Weights of a small GPT-style language model, trained from scratch on English Wikipedia.
Size: width 512, 8 heads of 64 (2 for keys and values).
Architecture: rotary positions, no biases in attention or MLP, untied embeddings.
MLP neurons of a small language model. Each row is named by its layer, matrix (down: output weights) and neuron, and shows model dimensions 0-63. Each number is 50 + 12 x the weight over its row's rms, rounded and kept within 0 to 99. A neuron's up and down rows have the sign that makes its largest values positive.
A block is one neuron, or neurons of one layer that tend to fire together. After each block is what it responds to, as a language model described it from the Wikipedia text at the highest values.

L5.down505:45 54 58 74 58 47 28 41 47 54 40 69 46 23 54 53 64 29 37 55 61 39 50 59 47 42 41 46 55 53 55 68 34 58 52 61 43 43 58 63 35 39 58 41 40 49 51 52 45 44 46 48 66 46 65 29 34 52 54 62 53 66 49 32
L5.down1343:48 67 19 50 50 52 46 39 56 49 52 41 43 41 51 61 47 43 63 56 55 57 65 42 48 35 31 57 68 54 43 41 35 44 64 56 52 65 60 53 57 46 72 72 26 27 38 59 58 64 70 39 63 75 55 54 38 71 67 64 55 63 51 42
Description: Partitive "of" after quantifiers. The word "of" after a quantifier or number (many, some, five, neither, part) opening a partitive like "many of whom" or "some of which"; occasionally other prepositions such as despite or from.

L4.down165:39 55 41 45 39 56 79 39 66 56 45 35 32 52 38 33 58 62 56 39 31 64 49 48 51 38 53 57 51 59 58 17 57 36 52 48 67 44 43 49 51 42 51 46 46 52 45 39 60 42 39 64 40 63 49 48 70 61 65 53 54 57 44 39
L4.down426:36 48 59 46 44 49 37 46 40 52 52 40 40 40 55 47 43 57 53 50 51 46 68 64 49 49 32 42 56 71 39 52 54 52 54 35 55 48 30 61 66 50 65 41 44 53 62 51 59 57 52 44 60 50 47 62 63 56 63 51 52 62 63 48
L4.down669:39 56 40 55 45 42 65 53 40 44 45 36 39 47 52 53 44 33 38 52 63 24 42 66 34 39 46 31 46 48 18 31 60 48 47 45 63 56 57 54 45 39 62 53 54 41 50 62 38 45 49 43 62 36 53 47 35 39 77 52 59 22 32 60
L4.down995:66 52 67 54 48 62 75 68 31 69 68 56 53 64 38 59 35 45 51 59 47 31 53 57 47 29 41 55 52 44 34 47 53 59 60 51 49 49 78 38 34 71 54 45 64 47 56 43 50 45 46 51 49 42 59 53 55 62 34 41 47 47 59 67
Description: Wiki table separators. Pipe cell separators in wiki tables right after a dash, blank or "Total" cell (football career stats, track lists, vote tallies); also prose words like a, them.

L3.down46:59 38 43 66 57 61 45 60 47 46 40 62 66 32 64 53 56 29 24 47 30 47 44 65 62 46 64 52 53 38 48 37 52 55 53 47 69 67 52 45 56 45 51 38 29 52 53 61 51 53 40 64 56 69 48 55 50 63 47 39 63 52 42 70
L3.down139:36 46 67 38 42 65 37 48 52 38 38 47 64 77 45 50 48 57 54 47 62 61 41 67 25 57 65 36 41 64 48 43 33 71 65 71 39 52 42 49 37 67 51 56 52 45 48 45 48 45 57 66 50 64 53 48 41 45 55 29 64 63 52 43
L3.down203:47 55 52 30 44 57 48 34 56 39 53 47 74 54 47 43 45 52 65 72 66 50 30 49 38 39 54 58 51 52 45 33 45 57 40 62 56 53 44 49 59 65 50 75 40 52 45 47 53 32 53 52 62 50 60 46 64 46 51 24 32 73 49 40
L3.down418:75 58 45 54 75 58 53 47 77 59 55 58 54 34 31 45 63 36 55 65 54 67 73 68 61 30 38 49 71 49 53 55 44 60 44 46 64 56 32 33 31 38 33 64 51 39 44 46 47 68 35 39 60 58 57 48 49 38 56 58 63 50 59 57
L3.down706:54 35 60 62 53 61 35 51 65 52 36 47 60 50 51 60 48 46 50 47 61 71 70 62 65 60 39 49 46 46 61 55 35 73 38 63 60 48 39 57 46 35 48 56 36 49 33 47 58 62 48 27 44 47 64 50 38 61 52 23 55 34 48 52
L3.down1000:50 54 69 44 38 46 50 61 72 41 36 48 56 47 37 35 49 43 66 60 66 32 65 81 39 55 64 55 39 59 66 58 52 66 47 63 55 53 20 57 31 38 56 41 26 30 37 47 61 62 59 44 59 42 53 67 36 65 54 48 58 30 52 66
L3.down1027:45 38 60 56 40 64 34 59 57 43 52 63 47 59 64 51 59 75 56 35 53 60 49 50 32 16 59 48 48 58 47 34 50 47 77 53 30 45 33 54 43 43 74 57 31 58 66 43 30 50 51 53 52 36 55 35 43 54 45 46 61 61 59 45
L3.down1268:58 39 43 57 64 56 60 63 68 45 50 37 29 54 45 42 52 67 55 39 55 54 78 55 54 51 69 61 41 68 43 52 67 68 51 55 68 32 36 70 41 47 53 47 30 45 48 27 60 47 67 38 64 41 40 32 39 54 62 43 36 59 42 37
Description: Place name coming next. Prepositions like in, of, to, through, and infobox slots just before a place name, e.g. born in, native of, "(age 77)" before birthplace.

L3.down227:61 65 55 49 57 75 26 53 50 77 28 56 41 40 68 40 60 45 62 45 57 42 35 56 50 54 66 43 33 52 56 67 43 56 42 39 65 68 42 59 68 56 50 49 53 55 48 40 51 43 59 37 48 47 54 37 49 35 58 62 42 52 65 39
L3.down291:41 73 13 70 51 43 49 53 32 51 28 24 48 64 51 51 60 69 26 38 45 55 71 46 26 32 34 40 49 54 43 33 28 53 59 39 55 46 41 50 42 32 37 56 52 40 58 54 27 69 64 48 54 53 70 41 35 42 47 58 45 60 55 51
L3.down724:36 56 38 34 54 43 61 68 40 70 44 56 51 75 57 50 54 65 53 61 67 57 54 35 44 33 39 38 40 72 35 46 55 47 37 26 43 42 34 48 40 58 40 33 77 31 55 68 59 24 41 57 54 59 33 52 40 40 34 33 50 38 39 44
L3.down798:68 51 54 52 33 38 40 44 58 47 56 29 51 47 51 47 39 36 49 67 46 43 52 35 70 57 60 67 62 49 46 47 57 57 46 43 59 40 59 54 71 59 55 55 50 66 51 44 46 34 49 61 54 36 65 77 47 64 56 65 71 55 64 64
L3.down823:34 57 45 27 52 60 39 54 41 61 42 43 59 40 39 37 32 49 38 43 57 57 69 44 53 42 60 46 48 35 29 66 43 30 48 43 35 44 48 49 49 44 46 76 41 39 28 58 54 49 37 53 60 65 69 58 44 50 39 61 65 50 42 65
L3.down843:38 30 41 51 46 62 43 59 57 51 24 48 68 50 61 60 35 27 48 53 42 45 73 76 37 30 42 36 35 38 59 25 44 60 45 50 63 49 30 48 28 54 54 42 56 52 57 58 49 47 41 78 36 40 33 44 50 55 39 47 60 67 21 42
L3.down1012:47 58 52 37 44 58 25 57 27 67 52 60 38 53 60 52 46 28 40 61 46 59 58 63 67 50 48 33 48 74 39 57 64 43 50 38 62 43 66 29 34 39 48 37 52 50 52 48 58 50 69 53 64 52 39 24 43 38 48 49 48 65 56 67
L3.down1296:34 89 38 41 29 55 70 38 37 54 56 42 55 77 60 56 51 45 44 49 51 50 38 57 39 23 64 62 57 49 35 56 39 40 25 44 53 35 61 74 43 54 50 36 61 42 38 55 36 25 56 46 49 45 69 45 59 47 51 72 40 59 37 62
Description: Sports stats table separators. Pipe or semicolon separators between numeric cells in sports statistics tables, especially after a dash or goals-for count, e.g. "| 8 | — |".

L4.down245:50 15 39 43 49 31 54 45 35 42 44 49 69 62 41 68 54 67 45 53 40 40 48 54 49 63 33 55 35 40 60 39 80 56 54 47 34 39 64 39 49 41 41 51 73 47 42 58 53 46 54 64 56 43 67 30 41 36 58 58 81 54 33 40
L4.down271:65 25 82 44 36 56 51 43 51 51 41 78 56 64 54 69 58 60 48 55 62 50 43 44 53 54 40 67 48 52 85 80 42 41 42 54 70 33 35 51 79 36 45 64 54 28 50 36 44 65 51 53 44 35 64 49 80 46 68 47 46 39 52 56
L4.down289:51 65 52 54 51 50 61 55 39 23 40 66 52 43 54 52 54 34 40 37 54 40 47 34 25 40 33 52 72 42 59 61 42 38 56 41 52 54 74 60 20 50 51 63 44 63 57 24 47 43 48 30 60 44 28 47 40 41 42 34 50 32 61 24
L4.down786:70 09 34 42 76 52 44 39 48 40 66 75 48 54 62 71 50 44 56 50 44 31 45 57 58 69 73 49 51 38 84 57 42 62 50 49 44 45 50 36 84 35 35 41 61 55 73 42 34 76 60 50 48 56 56 52 46 45 57 68 54 25 72 34
Description: Creation and origin verbs. Main verbs right after a subject or "was/is", often passive, stating who made something or where it came from (written, composed, came, moved), with stray table pipes.

L4.down35:52 41 36 66 70 49 57 52 69 64 59 67 53 62 43 43 21 58 49 60 57 51 69 46 30 45 67 50 46 39 60 72 52 84 48 47 31 52 60 60 54 64 21 49 56 51 36 21 38 56 41 54 50 46 45 79 66 46 60 58 35 75 47 49
L4.down550:29 49 62 71 52 39 70 70 45 49 41 33 64 47 61 68 45 60 37 50 46 41 38 53 76 42 21 59 62 43 65 57 23 52 59 57 73 51 42 51 64 45 74 58 34 45 21 58 52 76 43 54 59 44 54 59 31 61 39 56 55 59 29 33
L4.down818:29 44 41 50 57 50 46 35 47 39 72 67 52 74 47 53 56 45 51 48 53 71 52 36 44 75 36 41 63 43 69 49 27 32 70 58 47 71 60 59 51 45 55 53 61 41 54 66 66 41 56 54 42 53 37 53 52 69 66 75 57 59 70 39
L4.down1036:52 45 54 40 71 46 47 52 47 40 69 42 64 64 34 37 52 61 74 33 79 44 51 50 41 56 47 44 50 36 35 56 43 53 39 38 35 55 56 61 48 49 60 30 67 56 53 48 33 61 51 50 41 46 53 47 65 44 66 34 52 73 43 37
Description: Inside multi-word names. Middle tokens of multi-word proper names, mostly "of" after University or College, plus partial place-name pieces like San Marin, Santiago de.

L5.down582:49 52 46 31 66 29 44 51 43 41 50 27 39 49 52 55 18 48 51 60 62 75 46 38 49 49 59 15 50 50 42 56 41 39 53 43 60 37 50 59 51 37 47 44 54 55 66 38 48 48 39 45 62 21 50 39 42 29 43 56 52 38 45 65
L5.down670:50 40 38 77 59 46 53 56 44 67 53 40 37 58 39 56 57 54 53 44 68 51 31 69 28 60 56 50 70 46 51 61 60 67 57 42 59 63 49 49 47 72 48 53 57 50 66 46 38 71 65 54 54 53 37 50 54 41 53 43 37 71 50 54
Description: Section heading and table-header ends. Final tokens of wiki section headings or table header/row-start cells, often years or numbers: ===2012===, District 22, | 2019 |, | Year |.

L4.down200:37 55 35 70 76 46 44 39 68 35 37 71 79 70 41 46 52 58 54 63 53 79 44 32 54 40 53 71 49 71 52 51 43 51 40 63 57 33 38 39 61 52 50 38 64 49 42 79 30 35 49 43 71 40 41 45 42 56 28 35 38 57 68 63
L4.down266:48 32 46 61 49 46 57 44 27 52 52 43 52 62 34 57 46 62 47 48 50 76 47 50 51 55 66 52 47 63 48 28 44 34 46 46 51 46 47 56 47 57 45 61 43 46 53 45 57 42 56 45 64 64 46 40 52 52 30 62 63 84 43 70
L4.down492:39 43 63 68 53 57 26 69 39 65 58 64 42 48 34 42 55 62 46 42 56 50 51 24 45 48 54 46 43 50 59 55 54 41 46 40 44 35 44 48 45 44 54 33 60 55 33 44 54 38 54 41 53 43 56 57 49 44 66 51 65 49 31 44
L4.down1063:32 56 62 77 40 44 23 39 59 57 62 61 63 51 51 65 55 46 44 49 32 59 71 53 59 26 45 49 45 40 31 40 47 52 25 68 58 65 55 52 42 67 62 52 40 40 62 53 41 63 46 42 50 62 59 57 26 53 52 64 52 52 55 70
Description: Example-list introducers. Words that open a list of examples or named members after a general noun, such as "such as", "including", "and", colons after plurals.

L3.down179:42 36 52 44 39 64 47 38 75 37 57 42 53 45 57 65 30 37 38 58 23 61 60 48 33 75 47 75 53 29 49 36 52 48 37 38 57 41 60 36 35 46 48 31 75 34 16 63 47 44 40 62 58 68 38 29 52 68 29 35 51 31 35 36
L3.down204:39 66 54 32 35 45 43 61 51 38 47 52 46 56 80 29 49 54 55 53 52 37 31 46 47 53 70 48 41 30 59 66 44 49 52 49 56 49 51 44 59 61 56 47 37 42 43 23 57 54 60 41 35 50 62 37 63 41 32 65 45 34 44 45
L3.down302:68 56 53 46 49 61 48 52 44 40 57 47 32 63 63 37 53 45 48 86 29 52 47 42 56 29 51 48 49 32 50 63 49 52 37 44 56 46 32 38 49 60 70 47 29 55 51 43 24 61 47 47 51 48 66 44 70 43 59 44 42 56 60 62
L3.down409:67 50 56 61 59 45 49 53 48 62 49 54 44 52 64 51 54 24 68 45 57 40 63 59 60 57 63 44 57 28 60 36 49 52 18 54 49 78 75 39 49 45 64 49 62 58 49 71 45 32 39 76 47 55 51 57 44 51 36 55 38 49 30 54
L3.down613:57 39 64 46 39 43 23 56 41 42 74 56 63 40 33 55 62 60 51 24 78 70 70 51 58 39 29 61 16 48 46 47 49 51 65 52 52 47 48 51 48 47 44 63 42 21 34 26 53 45 45 62 49 45 45 53 56 40 32 54 51 64 57 83
L3.down663:67 34 63 38 55 35 51 48 38 58 64 60 36 37 55 54 65 41 53 49 62 56 30 57 58 60 55 47 76 62 24 42 37 50 58 66 55 58 22 51 42 30 53 36 35 33 63 51 52 39 48 70 54 40 48 45 58 56 40 54 62 44 21 61
L3.down881:59 46 48 46 56 42 47 64 31 67 45 61 57 49 52 39 46 61 64 54 55 63 38 60 43 46 59 43 54 29 40 48 51 50 44 63 28 56 51 48 41 46 56 62 65 41 43 34 22 67 41 46 65 46 58 35 50 46 37 53 34 30 37 75
L3.down954:48 48 65 62 39 59 52 58 47 56 63 67 31 28 37 47 32 55 63 59 43 66 58 59 57 40 49 57 54 43 42 45 55 45 41 68 49 42 48 50 53 53 19 56 65 66 56 53 47 42 44 54 37 50 43 50 29 67 51 36 24 57 36 59
Description: List introducers. Tokens right before a list or named examples, mainly colons after count nouns ("three daughters:") and also "such as", "including", "called", "like".

L4.down284:66 30 66 47 45 54 51 55 47 60 64 54 60 57 28 38 62 43 33 30 43 56 51 52 38 36 39 48 51 61 45 32 70 35 55 28 67 41 28 67 28 57 53 67 51 55 63 37 34 50 51 50 61 67 59 59 34 41 62 56 47 39 62 55
L4.down477:49 36 58 61 64 70 23 64 62 65 58 26 72 59 69 75 48 51 50 25 49 52 72 60 56 69 45 58 57 28 33 66 45 56 49 79 57 48 37 53 53 63 51 59 57 55 24 48 55 48 26 48 44 50 17 57 52 54 49 19 44 49 70 55
L4.down507:45 56 51 33 62 62 47 61 50 84 48 53 41 43 54 43 43 41 72 38 61 27 56 48 43 61 52 44 52 61 49 43 41 47 52 42 69 48 32 55 53 45 45 68 63 37 51 49 51 60 41 49 69 71 40 47 49 41 52 63 47 65 47 51
L4.down1109:49 57 49 43 61 54 47 41 49 44 54 49 59 55 46 45 49 29 63 55 49 62 54 41 64 65 36 59 49 43 53 28 44 46 40 56 63 70 50 40 16 34 42 41 46 48 50 47 53 60 55 24 37 52 24 39 65 48 59 47 59 48 70 29
Description: Second piece of a split word. Word-internal pieces right after a word's first letter or letters, mostly rare proper names in lists and tables: G-al-erius, D-rog-heda, P-el-ham.

L5.down851:69 30 50 48 57 46 60 45 48 36 67 71 57 60 81 44 15 45 44 60 55 58 44 61 54 55 55 62 53 54 62 74 36 54 56 51 48 42 37 58 59 30 57 40 67 33 52 38 49 72 34 43 42 46 50 44 53 41 54 47 55 72 54 55
L5.down927:53 50 63 63 39 50 39 61 46 61 49 37 60 49 54 47 41 52 57 55 48 71 29 57 77 27 57 59 63 46 60 56 50 44 50 63 45 44 53 59 71 39 39 37 55 27 53 76 21 62 47 49 49 55 49 39 43 40 46 37 48 49 47 48
Description: Name-preceding role noun. Last token of a title, role or descriptive noun phrase just before a named entity is given, as in "its director, Dennis Barrie", "German philosopher Friedrich", "his wife was".

L5.down363:28 30 55 62 34 41 51 44 59 33 54 36 38 55 52 38 45 49 69 60 81 53 43 57 41 49 58 43 40 78 43 43 43 55 52 51 46 60 55 47 57 46 65 39 48 40 68 72 58 60 57 35 54 53 57 58 35 59 47 55 34 52 57 58
L5.down955:49 62 51 60 57 43 51 55 45 57 53 49 74 37 69 33 71 65 69 51 38 64 40 46 31 55 75 33 56 53 55 39 51 23 58 42 47 56 41 68 56 46 40 48 50 55 45 32 40 64 46 48 55 43 50 54 46 51 59 74 50 50 59 54
Description: Word-initial capital fragments. Lone capital letters or short fragments that begin a word or code split into pieces, often in tables or names, such as N in N98, W in a W/D/L header, B in Beware.

L5.down80:56 33 36 69 51 58 50 54 50 47 28 50 58 34 40 31 53 44 40 39 59 21 41 48 60 77 47 63 61 44 53 62 62 49 44 42 45 59 54 38 34 40 59 67 51 57 74 30 66 48 52 57 44 59 55 34 55 51 56 62 55 50 41 49
L5.down1223:45 67 53 68 39 42 49 48 62 40 44 49 25 44 44 53 43 64 43 46 46 46 52 48 56 51 55 49 50 34 62 35 45 55 48 41 55 26 43 40 51 55 52 65 60 50 59 41 38 54 61 37 48 55 69 37 52 40 43 63 53 51 36 52
Description: Ordinal rank words. Ordinal and rank words such as 2nd, fourth, Fifth, top, first, often in sports standings tables, league tiers, placings and season numbers.

L3.down252:43 51 32 33 57 61 58 68 61 49 55 55 53 45 79 28 52 32 58 47 53 53 36 44 62 40 31 51 36 39 49 62 38 43 31 30 41 39 64 71 56 52 62 57 57 54 65 47 41 56 53 45 61 46 74 61 36 59 46 42 45 52 51 55
L3.down610:51 63 59 45 79 37 40 47 42 63 45 58 46 48 34 55 42 44 27 59 30 35 41 51 55 52 44 74 29 75 50 57 35 56 27 72 53 58 36 48 54 51 52 71 64 27 51 30 73 48 45 57 63 52 38 53 50 36 24 56 68 60 56 77
L3.down709:32 36 49 57 56 54 70 57 59 46 57 68 47 64 48 41 55 51 58 53 61 55 36 39 57 54 17 55 48 71 25 47 55 39 49 38 38 53 54 58 64 51 51 61 26 47 51 51 47 37 45 26 43 68 55 49 45 59 67 55 36 55 39 52
L3.down899:51 51 54 55 44 52 63 59 62 35 58 62 40 49 45 22 47 50 48 41 50 38 57 40 51 33 62 75 43 53 47 66 53 61 44 24 59 59 52 51 65 47 50 32 47 53 44 38 46 45 50 45 32 52 68 56 55 40 67 44 52 39 67 65
L3.down1040:36 47 48 77 40 56 36 39 33 35 42 47 46 27 51 50 51 52 43 48 31 33 54 47 44 57 67 53 55 52 55 57 63 42 40 59 45 62 34 39 76 61 65 56 54 47 44 57 25 47 49 39 65 52 38 61 70 49 50 44 50 40 52 61
L3.down1073:70 35 32 39 74 37 54 66 62 40 46 70 35 24 31 45 61 64 56 73 54 59 42 27 56 59 69 40 34 69 40 44 60 56 57 56 52 36 63 46 53 35 44 54 51 61 57 55 47 50 39 70 53 52 66 55 56 50 45 31 59 36 63 40
L3.down1181:59 31 49 44 26 34 52 48 54 49 70 26 58 37 54 74 60 52 60 46 58 36 39 69 56 62 53 61 67 41 66 45 51 47 52 34 40 43 57 45 71 44 29 66 38 66 37 58 43 50 50 51 73 53 57 55 46 44 56 44 46 60 60 46
L3.down1276:51 73 62 42 53 23 40 56 65 69 39 45 44 72 43 38 50 49 54 38 50 41 43 57 54 75 46 53 57 67 35 50 28 48 48 37 37 36 64 51 38 58 54 51 27 50 56 46 50 56 47 48 28 61 45 51 42 55 46 49 29 54 38 58
Description: Early word-piece fragments. Short letter fragments right after a word's first capital or letter, mostly in rare names, abbreviations and foreign words (M-p-i, B-n, Mj-allby, K-uc-era).

L3.down321:59 38 40 42 50 59 65 41 48 64 59 32 40 55 54 42 49 48 49 42 60 56 31 57 46 36 37 37 57 55 64 50 60 30 60 49 62 64 47 40 31 39 50 53 54 42 48 61 41 65 51 56 50 33 46 47 33 33 61 21 63 55 38 51
L3.down458:70 39 30 56 49 37 52 53 35 69 37 40 34 41 61 54 66 40 56 27 47 41 47 66 55 64 64 41 54 21 51 39 56 43 50 32 49 54 55 47 37 54 69 43 45 55 35 57 62 54 52 34 85 53 47 46 60 44 49 49 40 56 71 42
L3.down487:42 33 55 53 68 43 46 45 52 57 52 84 30 41 61 72 79 78 30 32 60 56 45 48 52 59 53 76 40 21 42 26 48 62 48 58 18 29 51 34 41 45 54 73 54 44 45 37 38 50 48 65 54 57 52 42 45 52 50 35 44 51 55 40
L3.down711:37 58 36 47 46 50 48 43 58 58 38 30 52 54 47 43 40 49 78 43 69 57 60 58 48 61 59 38 62 39 46 64 60 53 50 50 42 64 54 56 48 64 57 62 56 27 43 68 55 47 38 57 48 45 59 51 59 48 40 68 49 67 58 28
L3.down712:43 43 65 23 56 50 53 60 52 63 32 28 64 58 43 35 59 57 48 29 70 72 44 54 41 65 60 31 42 35 33 66 63 46 58 57 63 66 64 56 38 52 81 40 59 58 45 65 53 47 71 64 37 40 62 60 69 35 70 53 59 28 52 51
L3.down717:66 73 54 34 57 52 64 46 54 52 40 49 39 53 51 57 46 56 57 53 52 60 39 47 27 41 60 73 48 32 45 33 45 41 52 58 49 55 35 57 58 50 56 55 37 41 27 44 36 56 59 70 51 53 55 38 66 53 52 46 49 44 51 60
L3.down968:43 52 61 51 44 48 69 52 53 60 47 43 38 29 49 66 79 55 61 57 41 34 40 39 39 31 42 39 50 43 71 60 47 43 55 59 70 32 40 58 48 51 57 45 59 45 53 52 25 46 60 60 55 41 60 48 42 60 59 49 74 52 57 37
L3.down1256:38 33 44 32 68 53 63 53 64 30 50 46 34 50 57 43 56 61 61 55 51 80 44 55 63 48 72 58 54 37 66 55 48 39 28 54 52 43 44 49 44 38 67 50 51 54 52 63 49 39 59 56 49 52 47 66 28 67 68 42 38 48 38 50
Description: Governed prepositions after heads. Prepositions or particles required by the word just before them and introducing a following noun phrase, e.g. contrary to, sympathized with, soon after, concerned about.

L3.down118:59 55 49 51 58 53 57 53 49 60 35 49 60 44 44 51 64 40 65 47 75 55 64 47 33 36 55 55 51 58 47 63 45 39 35 51 51 57 60 36 44 52 20 50 65 52 19 54 56 60 34 40 45 60 51 44 56 53 48 61 27 48 58 52
L3.down185:51 42 46 52 54 44 48 45 59 45 66 50 59 63 39 87 30 56 49 53 44 37 46 54 26 46 53 27 48 56 36 20 66 53 51 52 46 57 59 42 63 46 42 46 49 35 40 40 50 61 59 62 49 56 37 34 63 53 46 46 60 62 58 54
L3.down200:57 43 56 53 44 59 62 37 47 53 51 58 35 51 54 50 29 50 50 52 55 22 46 36 46 50 57 56 43 37 61 49 38 44 59 32 43 58 39 54 50 77 25 49 50 65 65 52 39 47 56 48 62 52 44 65 52 52 64 85 44 52 65 41
L3.down542:57 51 34 47 60 55 47 68 60 61 24 41 38 70 49 40 61 47 42 75 55 59 54 41 68 36 61 44 64 43 51 70 39 33 37 33 41 42 40 52 46 53 54 65 71 63 39 36 36 55 46 53 52 45 54 54 55 54 50 73 39 47 56 46
L3.down678:51 59 54 46 50 50 70 56 60 54 36 35 47 44 58 58 39 43 40 31 52 54 66 53 66 57 50 37 30 51 42 53 46 61 72 33 42 40 63 55 48 64 70 42 64 69 44 53 56 69 49 53 45 52 65 62 59 33 63 47 54 50 44 61
L3.down812:41 51 39 49 39 37 59 59 51 66 40 76 58 53 52 58 44 44 49 41 35 44 25 55 38 56 42 53 40 43 53 49 40 58 42 58 55 56 60 49 56 28 53 57 60 41 51 65 48 57 52 56 33 60 50 52 57 52 45 62 44 57 55 67
L3.down895:35 50 61 43 30 64 61 49 37 23 49 68 53 39 60 42 46 32 63 44 44 48 37 40 77 43 43 54 70 58 45 58 47 52 41 55 61 45 40 45 67 53 75 56 62 28 49 55 38 33 68 50 52 52 37 42 47 50 65 54 38 37 65 53
L3.down1183:46 64 69 58 38 72 45 66 49 63 61 42 48 40 53 48 46 40 39 60 55 64 47 45 61 32 54 47 59 46 68 69 44 50 48 41 31 22 36 50 52 47 48 66 54 64 62 39 39 59 57 36 34 61 50 57 42 40 62 61 37 49 49 50
Description: Verb after plural subject. Fires on the first verb following a noun phrase, mostly plural present-tense verbs (men do, trains run, bees sit), also participles (tournament played, story set).

L4.down198:77 63 54 38 59 66 61 27 57 35 56 76 44 55 55 32 54 54 58 66 52 56 46 44 68 52 45 48 49 61 55 49 57 59 57 48 44 60 57 50 41 43 38 43 55 69 43 45 37 46 28 66 73 42 59 56 49 69 57 45 68 69 55 42
L4.down876:39 70 60 34 60 45 61 57 58 45 44 42 40 39 53 42 49 50 37 44 50 49 64 42 49 66 26 43 48 48 66 44 59 63 54 29 43 60 54 45 35 59 46 69 46 57 49 49 58 37 73 58 56 51 56 56 23 53 31 44 43 53 34 54
L4.down1278:87 30 59 55 55 47 61 52 56 71 58 62 41 47 68 44 51 30 64 58 63 47 45 67 54 52 56 60 45 47 27 48 79 46 52 58 38 59 53 32 56 44 70 58 48 59 52 42 58 42 61 75 44 59 42 40 33 38 30 62 22 45 43 68
L4.down1291:35 66 53 53 52 56 44 76 66 33 41 39 55 41 54 18 61 58 47 49 50 36 56 40 51 53 40 51 31 57 47 60 54 45 61 45 45 62 54 52 55 41 26 64 42 40 52 59 38 55 69 48 43 48 56 43 65 53 28 40 44 44 40 30
Description: Table header opening pipe. The pipe character that opens a new wiki table's header row, right after a blank line or heading, e.g. | Pos | Team, | No. | Title.

L5.down228:46 61 44 82 66 46 63 52 56 51 35 47 50 50 37 51 63 60 50 65 53 69 56 51 57 39 46 46 71 56 50 56 53 43 51 52 37 48 53 52 51 63 58 56 61 35 44 38 24 65 52 59 51 57 64 31 48 36 43 47 38 46 25 54
L5.down1308:33 48 36 86 63 70 66 46 63 62 53 14 64 60 44 49 56 49 57 61 66 66 56 39 70 39 59 48 66 52 56 50 42 40 42 42 43 43 47 52 51 43 77 48 57 56 44 56 31 29 42 56 63 48 59 41 30 32 41 46 51 61 39 67
Description: Main verb after subject. The main verb token, often a word's first piece, coming right after a subject noun or pronoun in narrative or descriptive prose, e.g. part, sl(aps), emphas(ises), measures.

L3.down145:39 60 49 43 52 54 36 39 52 53 56 37 46 38 47 38 50 38 46 51 32 51 52 60 45 48 63 51 52 52 66 33 42 76 70 41 43 47 66 49 49 37 59 43 47 54 53 53 37 48 61 66 44 64 46 66 74 69 62 71 55 50 65 50
L3.down317:44 55 42 56 37 56 58 66 57 57 56 42 43 70 63 59 35 48 47 31 55 47 67 27 55 40 62 51 37 61 57 50 58 38 70 42 58 34 67 55 49 53 48 66 55 70 53 46 53 56 56 37 49 58 76 68 30 49 26 40 49 48 44 73
L3.down466:40 50 47 28 77 47 45 41 43 62 33 51 48 57 54 53 47 45 61 46 48 50 61 69 39 52 48 42 44 39 38 30 55 39 67 75 59 44 51 38 57 55 70 47 17 47 45 51 59 38 47 32 58 41 35 59 47 61 24 41 58 49 53 42
L3.down596:46 42 60 50 56 48 54 77 78 52 34 46 74 43 58 56 58 19 64 56 48 12 49 72 51 40 44 56 35 36 49 36 52 43 58 56 22 35 48 37 53 62 41 78 64 49 61 37 60 41 39 61 49 55 58 32 44 52 50 57 44 58 19 53
L3.down698:66 51 31 41 61 49 49 54 53 46 40 38 39 44 37 45 39 54 35 42 36 52 48 42 61 50 69 41 43 70 50 48 71 49 38 53 60 53 63 44 71 56 30 46 32 70 55 51 65 53 41 53 46 67 57 47 39 57 61 51 46 87 09 56
L3.down846:55 67 42 42 35 38 60 46 42 51 45 48 53 62 25 47 45 61 64 42 48 51 51 49 67 59 42 58 58 68 48 65 56 38 26 49 51 49 48 33 42 58 45 30 67 44 61 32 65 29 43 61 44 40 40 77 37 47 59 51 47 30 25 52
L3.down1058:32 53 58 39 53 65 67 27 44 63 49 50 64 46 40 24 59 55 49 59 64 44 38 54 69 31 66 48 70 48 56 37 72 45 64 42 68 65 45 65 63 59 48 33 47 76 57 45 44 31 36 70 50 58 59 46 41 59 61 58 37 41 68 65
L3.down1302:47 63 64 60 49 56 51 41 52 59 37 46 59 54 66 61 47 46 40 52 41 61 50 44 54 45 43 63 63 74 30 56 53 63 55 74 60 52 56 49 41 44 42 52 17 66 34 41 51 75 46 34 60 64 41 68 82 53 39 63 45 62 38 44
Description: Table cells and years. Pipe or colon separators right after a team or club name in sports stats tables (Partizan |, Celta |), plus row-start pipes and years in prose (since 2013, in October 2011).